python train.py --n_layer=15 --activation="swiglu" --norm="rmsnorm" --rope_fraction=1.0 --attn_scale=0.125 --bias="qkv" --tie_embeddings=false --parallel_block=false --init_std_up=0.0182 --init_std_down=0.0 --optimizer="muon_variant" --schedule="cos" --batch_tokens=65536
MLP neurons of a small language model. Each row is named by its layer, matrix (gate and up: input weights) and neuron, and shows model dimensions 218-313. Each number is 128 + 32 x the weight over its row's rms, rounded and kept within 0 to 255. Numbers have three digits each. A neuron's up and down rows have the sign that makes its largest values positive.
A block is one neuron, or neurons of one layer that tend to fire together. After each block is what it responds to, as a language model described it from the Wikipedia text at the highest values.

L6.gate807:134114130146157197123099168113083153125123133125082168135108150121160130150185155135071155123195111160150094194165134073123129078163114156117120170193160113087110176137118141114160141102142104169164107209163199157166134142169122126117165169134119174083134047162174115164147124144084151103
L6.up807:129138092158152114137198146162120135167130094094141138140136127141068191138189172061071148120183148179122113181098128158131114064109130175069101153132142148126123122130154098134098113088135113152146165112051154119131163141136153110110073152141124177120086125131213113134095139074149157101
L6.gate964:130153164134166125150115095137157100156088161101131109086088122151077137121068117141105070111172115086080121127130087105118136104131148102143113157080137138108093122110131138141124162170191138164150136156162088179138116183087033092160086173073154154103154119127177115128129137112099113129
L6.up964:159147128068122180096135119083102143126148080091106114172180166097091171119098055167072163136084164105146040167154110131064127111169138124033107139111137175133155028151146143094146179134120080137106185111114114107106145124174127224123127131120167123164117138107145126105134077186151150088
Description: Noun-linking prepositions

L5.gate22:133135168095119150134115083081117137126120148105108115151121127095100134082134067135102196180113170081132128163105132117092091185072090194146129120083099094152143164175131108130159111121165161137075094160160110177104168073146094129124146105106157103159155143212090142115138163114132092146
L5.up22:116112154130080174111156196136142141174147087112153119138154135129157097147159195155139096119118158194154182127145114139129110199130099155194124124114135096136169096110142155136115070110057174119113105127190102121133071133124088167110111167130168098110116129175143174150097126138056142057
L5.gate199:136119168141123119110094138138169129052081165175148130123082105163114185106103136113169154168151181147156143099082151100126114083140137100200128115123106227107117144169179112158118075024084110129156174167166192167101117150154182047096151151152117152103167063109178086155133135092152090102
L5.up199:153148122169166147111122102051136142097096124100132095089161106135084132082107122089150130130147127099146086135097163125128099145102117183123127105150117094170144083130070070128110110126116132116102125129110106123157130130120138124083047153090106124152159077107103111167086090074040177110
L5.gate259:106095151134114169167147092053169168050110188127138078142119108152097155055096104146108158110145140150131118072063123162126111099155053112082143144147152161157157151177121139138111155130143130141082147179168095109083096126150163107145162112128166205154092115119115179089122100105031157160
L5.up259:115133133124091134131191137063112185104135170199106166149131115175146128136068155150190175147114125116121123106125192155101061149153128154105156078130110159101109159112149112152108119056058135141148147191142091098090094168153126134110120137138125102151123088138168166100087135103134147144
L5.gate337:135068134147132196200121156140191116095097168126128182154103104127168177113127105192123148151020095168123102089149132180097175114115059095165149134172123075156200146086167125095185127105141167098143136158142178140071107049154088163138133085132119086146172104147111155071143154131130135164
L5.up337:130141135156143131146131172125161128092119118127092159161098170084121162160138096132098129136144112163165157114084080139084129122150160142097161200142136081140145156152126079158135125122111081103126072148151143134109114109126181126152175106134111043128120155076110110132181137068053117110
L5.gate395:127095133091164107135121111123186113090109132136191059094111097161112154085108131128160096110161115141139167158106086110133144125161148190153124095137084137085140089103133136142127170128140117166131120143152162146055115175095181132099133178149128118121131133097091118145143176118069108143
L5.up395:132145165088172140100141139155145086134120143165175109195098128069133124160127169118078098123132127158107123119154189126109148096099134183134067100130132158150082139115134119090129120124138134081158113145154135145142094137185095146109136154116168070123157143128164117156176120095080110097
L5.gate810:110125109125158157155126117131167126154123137129080115185144112124177081130138128149118052071108114188184189152092172174100106131173094108128123078119153110116132182113071085100171164118114129134110107140164156075064139127119168134075090098127101141187151156181125154116128184121178100170
L5.up810:151140125131136105209159152116119146086139115140135164111082097082107136207200109106170108098198120169073117102148146180150135160077092156178165187137102157153060143132131146138146167161155127136082145210115083102085160086171081143117105168154144123148128113131116193131104116156148143184
L5.gate822:095157137156041115140173059132170144146096107080121174129131162097146116121149163102129108051168171150065132095112098117099121164198133086119124136117115123116107162143149133127150069164162103092098083107099098114151129179103145122180110193087142129137121140201179113128165092133111100108
L5.up822:125121107150111102166102099136093124083093134161082190159170073151126134091127102065100112171173159161062154149095149151078084140109082127134123138117162107139086145162118208123146131081161141123097115099089105107135139180105130156124142094150140158199072166061136155083159098187058193123
L5.gate831:152102125119098175083164133097145168128067116128119132136112112122146078145107129133140067158175120132123136095096085134128160077117094148169117124166129141155109078129106111137140118124166083134144179128221151108096153134065063084169127089171140118134156150199113220185196169122129100129
L5.up831:105112120153097153118170123116171142078115154113141150097098056176108163120182130177127112121159172106049186153159103056073149115129131125134116129157198117179118093106154113120139157089100125150114154161116083099129149107115167125142120099094073136137107033125127128144124133113059202134
Description: Clause-opening prepositions

L4.gate251:138117150105147120109152143105149143095098179157139125133145154131103105115145075127089068107117150134160154099137129090059130090091083086075111048181161076159123184180198124141138170124123049127148127123079129153173145132137171088089104139154106123176113147140071106064132103076141131119
L4.up251:129141092140118097075100111133213107164117106109144153110145153120097139128175146156118182098197091109200154143198076101113103087142148139152153163101150109121125138127127133114055153109197112122131113111140180128081134175149161104175146153120182132143128219064127080108103096138106157081
L4.gate273:142122137110094143116195157154146123166067158112121081150099168147102146084188142129118153143145176167115112152178140137151152196124156157139101119181115168143152149085185154150183110058085144122185116097099145116134124086157135108130125105178146105074077139116124120186127170139127085176
L4.up273:061064122149126145137123128141104181122109179147203097106114116174136160147145098155169104094193099062124065205105149075101168092137145078046185159143138132115153172113159129100149077130181177089108111142147163130112148156077130105130103072162163104140088028070085092118120177119122098144
L4.gate519:098103171101130151094201105123131087105108142129124120194145109128142136111102060062152132145097132130146128201107170057111170103156117149119135175129125079114098186129175151089081115137149119174094159105146137131143170135144100118152192098117151180152107148135086092154104118093081132118
L4.up519:174224151122114153147144091177115125135099117112106093115169139115143150204114122138162129092112130131141150119172123159089125149055143143085170160122119155155181114053135122061167109128140159077118150141107134034131183144118128112153119066134164117118148095134125068157125095144091107068
L4.gate641:166123079119159101062089081106167137082091116128084187082124126092144170108107096153085147092141159115096209132162141191153173160109141175108087088182075051107169195095183097104121183091147156141139160110127150173153115151122137167142128143191135197098112120117116138144161167105116157182
L4.up641:116110120093091122150116136189148112097128089151114151119110174146129146123123084109156122193183078183101159122128157147118171117055115153065136103151059153125185133094184167128147157131109119154096128189167110131143104071124121128130114146168135116117111168096134140089175097171146079108
Description: Do-forms and "after"

L5.gate233:102133138200125128133157156152087094143050176153123110132124132103142125052128099122122066113056144140121137158141107124143184142067140133109118098145156150122181121087133196155146116140143094109184124190135148122172141153060131202190148121109163093150095138160132139159141109116149133140
L5.up233:112101100164120038083145109108118168155068103084137103100172110080071118165147153109166069142143158144095173122096114114156113092127132131128123131129150121109131146097111100119120048111119110138134127206152151144169138191081060154076107126082111091085157132144123028124116139074188138131
L5.gate428:093123105155122108080117109106137104145146146201087077097141079115137153112160056150094177146140125119101110087153090108100189134089164058187105148178168111083124158130159155073086160074141174129100102151133140129102082139118144132095141208137106149130053117120127163119115112069126114145
L5.up428:114150102185116147118079098138150151104157141147163093183131112073122097106174156104157136097201118116121138113197140123150167125135119131167140150189102082207136142090144179109150131150126168101187123174134081146141109177074084117124138127090097107060156148131184126097122166105131125099
L5.gate460:172101123180162163099094134162156124146092084111086042102089109136132077144172092102142148079147117152112110104147119121103074108172151140121104126140135134112141177068113161130138169125107141109045190172143119113151154135085127149158247082172082115090142106119090131158140166143071131145
L5.up460:142142125154127106167186161078148069147120156076103135161144133147176114142121110143172104161125122128105110113105146111154130091148089150099127077154086080075161096117120073111099102156145160153125122115137104138082181133182099120132101154122158107186130163178175105136152132153125096110
L5.gate713:132118143113126159148098100124102109138134231162091097129147189148118162119179120147139105138112151130141140086136170080149144164134103098156102116160153172201154109187119101098149099111106109117106153133093112124117119093142200108118132149145114115090098119156093110174104145130127147073
L5.up713:098140136132104193117193086161146124128098165092167113151133124147167183166091121166097112091116112177153139140138103138142136145153090094096114157111131117074106148130127085077107116118150092189131122139137158095190108134193181129164101096096096176145123146147142132125145135127090166076
L5.gate730:138065163118129112096131129102176157192154143131118140191147118109112124095202131152115193120077128148099108096143110037163192150072114119125166091148127121101151139149137113153110158155106159066041148116141142131079108113137176110182145110134059168091190132116127115108150142123105111083
L5.up730:113104132173146121174172120173154084131127122119138112105154107114111120155131176156154078086064095092100082093152167209084119149091121157147131083174150090119119109132178156160106128169091129069095177092170075158118109104127146120151148124107083115108183127143129114133121113126079119123
L5.gate773:133193138132116136133120128135167107114095125113077147135116046074144158127111144080169148124135135116103110065160131058109102136116078082118154110113130146149092181118118139124154105172135125121143126157172132133171179169159088113132218155083102125116061124094113159169121160151075111138
L5.up773:112135157157138141077112098113137093119080111103110092134148145134167167148137108108124125088107155125120059137156166162193115147189143112136146163147095122133109138141066116137115108147129089119068130123153128122133181100146115160117151091135115121100152171155108132165137076198161165166
L5.gate909:169147193121137149142125073114151131128109140131086166162072164132117189124119076183144156143113116145102107081133131156148120176155108163123148091144095130100147192138110136133182113087074120130100133112157134085097136165162168111138135130129137125150165150158133157147125156089074124173
L5.up909:096120130144123113168123103118164130084120142134131128167144140110119165088120126102155174166127147122076123077093165084111142158085069121116145108110115111159176169132147072137111160155167156175163120122176124203116145093185170122150128068096073166113125116157100121129096178170037186096
L5.gate987:100100059105133078074133184108180106167084126134122124123114112117150144082209125156146102153142080150147135109112125152091109150053090134153116133085111111111135170132168181152147158053154105112120152057099116161140156087114164113127113105154160132110170167164131114125179100126118129102
L5.up987:111088128151088160144174133140099083151085189091138095119123105081193165126166132118095138007141132047109125118145128132130128143110088130160187183120158120157025132119080077098107180167092085131104186077122111119097116119143125094119101147144161111170171136121090140186187105175052113099
Description: Clause-linking conjunctions

L6.gate135:120169109113173145151132146063095183074102160184139128120063099121192131122115086119109139101125158090139109139070166124089053094131124130107092167089136120145132137141090142064147174110071093142101120101139214096118090115149078152088091092086151116159188140157140139174129130138133099148
L6.up135:138165070128128125117146135130110141156088108160139073081135092127124095067138081039176117186117099125098179134133164070152132167130149191166148109145068164118127124126105093107069079131127147187079131163142125108105133168111165176199116149132150123162148101089121133132105140151151154092
L6.gate791:114098161094104159146168137111150141130079164039079098155090159131160059115090100088076119108114075074204105139095151143092117076175138103156099155121082137124141099099112148125148140150160097173185147215073075161184101130149131163100156109131128081114146123160104090136119114108138135133
L6.up791:090107090179135076112111122114098160107156149090117077126128136141112167124119109166142167125125125164072092133087168094137171192103157171132141163136094151173153213144136115040105168120102070195083142169150102089143195095146147205107099166059100128116102090165136099168070153123125114172
Description: Clause-linking words

L6.gate534:166138151173129152140118119137083150123160133204146168202149091171197159131110149141166098095115153149138076139102166078126119110165137163145122100166131146097134095117154151073141137104143190117114111109118106104096158150095062101106093128106133092136156129197127149070162120125141130078
L6.up534:157083142170057123185101147131165184118110109116127184165109187114128169144168114099096131071047144105145181112103141115127114117124101101180136060124116116101131118133112136190135085156149154078103114130109067099145161149108147046083142079097161156127079091121133185114116162057062161165
L6.gate757:137113212141109183155118094138130106121099071163105114170127146128128183125101113036140120134143117170163144119083119126132151128098137118103095141138143176103107143094232119124090216115124165127130186100124116138115181180115105123096118106082146131193118064161107092139139152136120120130
L6.up757:168148113141077145142125184035125171101080145120084176119094094130134115119111100197119065091177124186095153100162114159138099089124105201069179129137107096116088133110097103124075119117132164157103118167096129120123113131120153074158157115139166107150104177104118127141137165136114188087
Description: Sentence-initial time prepositions

L4.gate72:107135103163126121207147164059100127111094113142143085167161050210070126139087150079169127097143172176103102096109081115095108141162107119116129145200110133120132139151042132157115108095144107115132125108109142127139102104108101124123148153158095163148195159178132131146108086169108173203
L4.up72:094102167127111133111105086138100134117171178159181128155157111121145125105118080119102099115125083183097094146110122093167124089136099109147132168134103081124190116150165089140076089156070138121080135106125171180091176191087147094123128148122147155092091107150093116167081150049185170089
L4.gate239:127136162054156105189145088089120149119072160151123124100156153135152102163171122094155155163093100149105118114133151088138224107134137135146127063149097145166123143071157146125194121185125192103114116097143104132131111115110142165093061090097095103126179121156152146140118181110145129160
L4.up239:070136107098185060077117128152090090113091113130107175120151131098116168137179144164139121100152114216146142133121120043146094129202105142140143097155122174112145104119067085102105090174084051148121094103125133109167095123183140090147131126106115092164147124144101139117131098143176091087
L4.gate908:150113148150157187159153128119138115088105120101110107119156150107122088209117146152170127163112076162130194147126205114151161115121116092141123155096096076202148168080088117130151106130115088122129112077172165144169178157126110118161147147128179087096139107137218134164098123137086149163
L4.up908:034140154145147149122130108197185151138106183134149132148154157104168163137124146116161111138157125141087130137170107128107135109149088097106080082173131090098129091151175121121150142174145089111130198088083099165150140152100098163160126074152076094118158093120151087121089154137077110110
L4.gate946:161174144147165098152148184177128067150161138098126159097132166115141180047136114147190086124139113106099171179138158116144071126106127053127163122146110123118152122108157114101123109199158118154092093103092110132124148106103116046129160149109130193108171113116082197157103189130135142146
L4.up946:151112123131107094143144188111107130157102133172095116118095094126131065120157110119124153139155110152146090166179043146156118132119181065098177204069095105082139192138107131156145087146131100130136134127107125156169177120167134171155133078143070110099145103159152163216144128144118154139
Description: Scored-column separators in tables

L5.gate30:118158161120127121132121124108147071162083133177136157123172126107135107147124114197096152134130098084168134119110162131185079133084113185172115133086126118094150159152123097125105114157172150116138101161114156125119102114099144107115132181070198103089180127089086142129153151101177058099
L5.up30:035121184115155192113125095109071059142160132087092111121121110106142179123175120069123161157102186091085112130089131134155110121115146174142139158168130117093138120123100120139140093114123112071127153135089092133165126154114171179135097112174083103135120147146153139121169116132050124197
L5.gate272:092205139135104183083131148109119094119143143174115141139164104109124139171130137131098087168139100187171101071106129118113151214141117122114166195092139146070102138099137120099108133205085124175104145126141127082155100137130153116129117175122145089109112082165118084160155122122125166095
L5.up272:152112150076131128097146072112156083108142111054169201122130097063146141140099101119075144126103123100114133084099093145119139158147118116129136159117163125107143152173113092091144087124125113162089140147134078131162150067178104157124157156134164136114107110120132085158062149154148163108
L5.gate380:110107135157153138154142112185102139115163139174142152064155085083127095098182129163140167076148136101148158151073107180141084100136093170153104096120146155154123106115101114097140072118145112155128130070105083122165145150113135178093127132109132137109111082133145151149091155135131105112
L5.up380:105097155078129097133155091114119131187163197128085117048107066111085138134129103131169090182089132044119158091071120101157127173185108115150087161126098108125156098073117066102228084147176102188112100095129137103082116178090138099175087110175150152105113131125109182145221171107141147122
L5.gate393:094098153182101108112143145137183132114128108122129145101097089125167124120156167104150091150214081047128121081129165155116123166107147133185137117088122096125133143144105119098092159133137160175095127147121159175102162142175168143206198131152127113092121105134095118178193173163081151173
L5.up393:077134088027127115111152125128095141065134128181086102106149111088097123197124164134130035094139087076163163124180179107182122176156144128170154160133064135114093130080122124101167113138166123137076139109169086063134063173141129110147111173113169122069135116141139138141189122118056215157
L5.gate422:071164122163109127120026128104109113128116154111133140134125120134148203087148088108080148161088125148113071115082117166157138172148073113124115147134153158158105150116155114140071033204131148141093187126184096126069207105126150114161150100123174141100089085157127121152102151129138154086
L5.up422:129103173075151155131052200121151112157104134076175118138140142120195140205125098154140145103120055158114111109104128106181165120148118116099095170197174166147135169099111106141128119144140111172181162147131127085174127104050189137101130124138104106111127089121139136192115138175111153209
L5.gate912:077120128128086099164145097159148102102147120103084113146101126143119203102074102111149192105083120234098131127108101157099176119122155052154049137165105124136120144131098159106165170108157173166142178086121143088138069065059122153160124118091084131169071123170103044122109155113111086154
L5.up912:129089124169174175179100095121124182096123104107045122104126200131135151141118129168147091142139128146092181165133157103178124131135113122142119113171146146145086099150141111106081101162140131127135131133097118149159108108117147191157127163160127051111143004150145095111111144124158127064
L5.gate921:157145159129145139138106151108138109139112129157106105067113060071100194100146120119120086101147147194114098115166054126160168165133088140128098179198156133151112129124155101126108133126150104147137117150166136180161103157175107132140114154147120057106093097086184151166134069125122092132
L5.up921:194106169096145122141163103136105115179078113111100136111117133151135146069158114081098103060173112119143103125116071119105134157141127201100130160088122108119157142155154099134120117167157178152097163200171147140190118119158154107156072141112155150086174090122100127182098169147149135110
L5.gate934:104114158148081134097102111165198154139139131145144119131148120128143097136109112078084135117192141167064150109121080181108208171127112106131122191119038135125101105133120130115122092115147104167052142094115162083116064084141199146108153123099146088064144134121061123156149098181110099127
L5.up934:117129102120165123120164110118060136126072122181109131134121119125128123112123155134137138144119077158094159059096131142083159118106073150117099182085089181101162141122092153073125095115134159105161195145105142109118066091076151162140172038101086103090134105139130113154121097144141166094
Description: Mid-word piece fragments

L4.gate169:087150134107124127112099061078164174139132131072117144110157123138139141130089102074154156150119130150147090100127107109124116122106181123134082154089121186159143158085086136149117172149122116100142094184209072124121158116136132107136131102155127157202159153190091100139090069168073183110
L4.up169:107093128146108124146119116159152114110152132110116174112159151142140163078164153070117166165151093106102158124098096111106055160128107079146129130119137179104139167112150128117070191184180074152126086147163108103133129095155132167121094085149096185143122177087125136133146125216146175164
L4.gate485:110145133201146116128142144109118116110113135168188153137123118155126122094050118125123156126124083073132162114128168130070177160152179122065137098084050107152118157116176149114135139161195173199136119038181111185122117099147081093137141139125106141101155136225153156131138128053133131145
L4.up485:115144136148161081109063101166126151087110167081092171138176095078084117133108102144163139166112127102066148147100133065096122152084154208122123147084140112105168076147139079018138172142120114146066174172107079089150126084117149084128110162140119095057133138124123152147102128133108098140
L4.gate517:179137109128135137142068116082126128146130089160171096157131131165174134167177120153115115120148152181186095104091126116124104084164166129109149199155152151120119081096090136134169154114171079169122190144131119089107155098132085098112155110173135117122130129118097120130125151208156169110
L4.up517:181131092146136117123107127123154141160175098144132097097137124114151095118109108146149128156127160125140097117058113180081131104178130167137168159146082142122181162138148153151125176119160115171144176122198156054158157101182117130156159115130077099095097152098135190156109151168113134116
L4.gate734:151101107134115111152106146079119136115131120106143145089122142129139091080100132080170137141166175185150105124077090106140059156121089129066108155152094115095083133120149083118079116141156117157068142094221138109107167076102144127124155088132131071050175161126128122134086099106099115145
L4.up734:098115169158103076153116123090093184119131142126135125083073048075179157145102093128107127161134118126130147147108077151146153126159125169174173136111079100095149111062115101170154154103116100140124132080164122071135047148112175123158123091088067092127116191104110099123146135086118135160
Description: Role-marking "as"

L4.gate148:111136149176159160140152159183109171094072064185153205176117178108116138170131166104138153134149117119093146074165154142085144072103127146152148095150128151175106127130097140150153193163167172073195123108125124142114167136077175167144096114163138154114091119120133137090167128158102129205
L4.up148:063173114179112191129055189139084142187134144106096182144130076141165151115136126092096158103136135112089145158188171143123115089154145094110158162121123126111137103107134113136162172168113149113102134051146140099129221113123083222125143100069108098088102144116211134121137103085104138176
L4.gate422:151125143171151163100120164156092134174118156096113141126122137100137166140116111112098139158121150088165129136163162153126112085186101141141110069137125139175106159138136136188090135115135130176138165125155167088182178139104095158131111119123094178076084145166091094117116103116090139110
L4.up422:124174142128241118157142112104109177199102131185148120167123124155094149112111151122135146133128136138130172161163112143083134137167075162128135113155114148122153130145092158148166140112119156133102111151093130162083032088074143084100113155186094141089104158153138146110061095086135167102
L4.gate456:141169101128197133150144217072134147118129081124152125190130119102169126106150183126095129151206090155161169089112089167139130074124085144096075135107145166098127084130162141104127157159101140122098130174133199194119114121129139143084100113186176138071141129082158122130111091038171201107
L4.up456:130134186112188137065099204117116126146117132136138140110101144145145160107162124160082101128121143109091119122119102151132175117173099233160136148079145123022117074152162148129114125079118125192093192099113215135106187121127173144113139134122113139113121154121147096133145073160145156114
L4.gate798:129111155201126189121059102152075138093146101233118162128099121125154113121100118159169102173142094143113153144088120140092140133169085087067086083126121197122144106073170144156158165175111065110174167138096187130156161129097119202087128138138091157202100128091121087155080156103120131082
L4.up798:102137136137167139112140186140136132136095097106132115151114172115133087141100126058087100151140126157190130143169159089082170126086085125151123113125142196116126075132103122094107109173150099135138062175116128134094134140133104133143189095147106142148187118132124181161155050131153136154
Description: Adjective-forming suffix pieces

L5.gate75:125095147216122127119143173124095131107142155138154132063156175187181160145148122121146137125138120086076060166140094129147108113112085088177147125129084138121126110071161154115160149102182130126120159157109135071077159083086141180067140113149065099180110167102162051112136088098139145112
L5.up75:134108125171153093153102138161103108084119066131122127133103156190176116073092218112095161102212150126123155142102140125061140102163086123116166115155096104126151109148150143101109148089113191099169155117095161069104133071156107135122133133149117082115108095104186143167134121103092120116
L5.gate187:143110163118135154105144152086136141133132127152141159145078164077118134115088151120185101143098109135116129171153174115099099171108136139150122161070135126172204116114132116137133158125163142141141125093135125147107160124144117146156088133175139122181050147114125088114118141114121126103
L5.up187:189143129119145137123087172109185129179125123102141069213110075093087114123120156186135164141131112122110097151156079025110098166125100127118139121108155154131120112134183157116113161071155152140113122207122126139125143121102080157123138151141133178164050124118185195110163130069195123068
L5.gate412:135162146144159129189108202180056111099106111174110146122114139134137121174134099087129103125143110109128076140108138077139151125115142117152109162145136195077088080134170083204130128148172081111190147046106153147121132146114072148121163066146157136135090206041113162108162078154149123136
L5.up412:069109123124166158132144134111086104079064139190114150177072119121110113132133142095133136144141152188094159105169140107100185116159123093090170129106152141195091115121134066115146100158165101101156142139128145109158127143149145213160146070144118105111138130143102171101120098111102154087
L5.gate572:049146072143203135063120176130132145120134159196152117143111095122143140149145112130137109146122096116116198062093142069133136111103109135143067140127131160118115079093178088161117135157146142187096106146164113166122187117158122114081093223118165122169104111130183094078173095112127141152
L5.up572:094155123092155141131106178172161129140109079166092084108107150098145149139085124169086139128123112163157167107102166136106131137092139179119097150127043097075179139108104124192133136153192176134122099132119100147102192131133155093107076180168100129120137115155128126087129138122125136118
L5.gate638:059148162150154108145096181171156105129088085123097137162129081115105184168146131146088107094120049087160141178125112118147182130105162158153195090124107087092133101175150076116099080198167135135174137181176139156094111175168151211062116122126164100186080141122109147117088127086148104145
L5.up638:120207114095135174092108084157135116100141193118113089139199107119142091145185101159107162096119114090147097122140103178096146182093095124118139000155196090092177057142144203155082109179101119129167162059077189126136147153073069144163108127101128087107096129130089113172103122117099101128
L5.gate639:117161133189139087150111112162128145100119133149060151079117147139127133115118171114153148138142159190174118145081107080142138142128092118051092115168168141120108091139171147175070143135123123101139072148126146105139175129113160160076112150122152112175049110101085123148121177115151166148
L5.up639:116137141117076147118142179144168195102172183134175187122120152135124148162165108079117078109169156101106153103103114149138149146136135053125140139175119155110142113118141142128126124190111087203159133125144103140155202164086114142167095117154126134090083084147106138134173085139163087147
L5.gate746:108126132073091128156098128154153146044159136119136192101113126084123117137128079083096117165146092131115163110071151146114063122162164148096106181122143107195156135079151113160114168147134126115136154164121081147188176185096119150141112141119144118101120175131160111147123086155144113113
L5.up746:117152201095083159119175086112152129159127112122095158101113145162133053129134106074132132122141079078141142132122113116148093103135152134077111109159146121115115114105072142122143120105099128131145130126142126180122133119120110158132154110138108141160123192141163147096107139067110212092
L5.gate848:116170127152083140131096135158166210115109156177156110133189160153138117176117106161108136143132160097125130086122160123074117142103115156152129134138056164174082113149190095151053174165096125078208169195042145150201132145148135189125048122142129200136157122111155140132189084151088153141
L5.up848:144084159133131146105160097135059118124200125118150167187154137062173101143073168094140095151132115133137137130140124155155161092138160120143080116087147121139058123140167177131134132112137113108166111225115165121171192152091133156132125123101167123094147109109099095152171092091101104092
Description: Adjective-forming word endings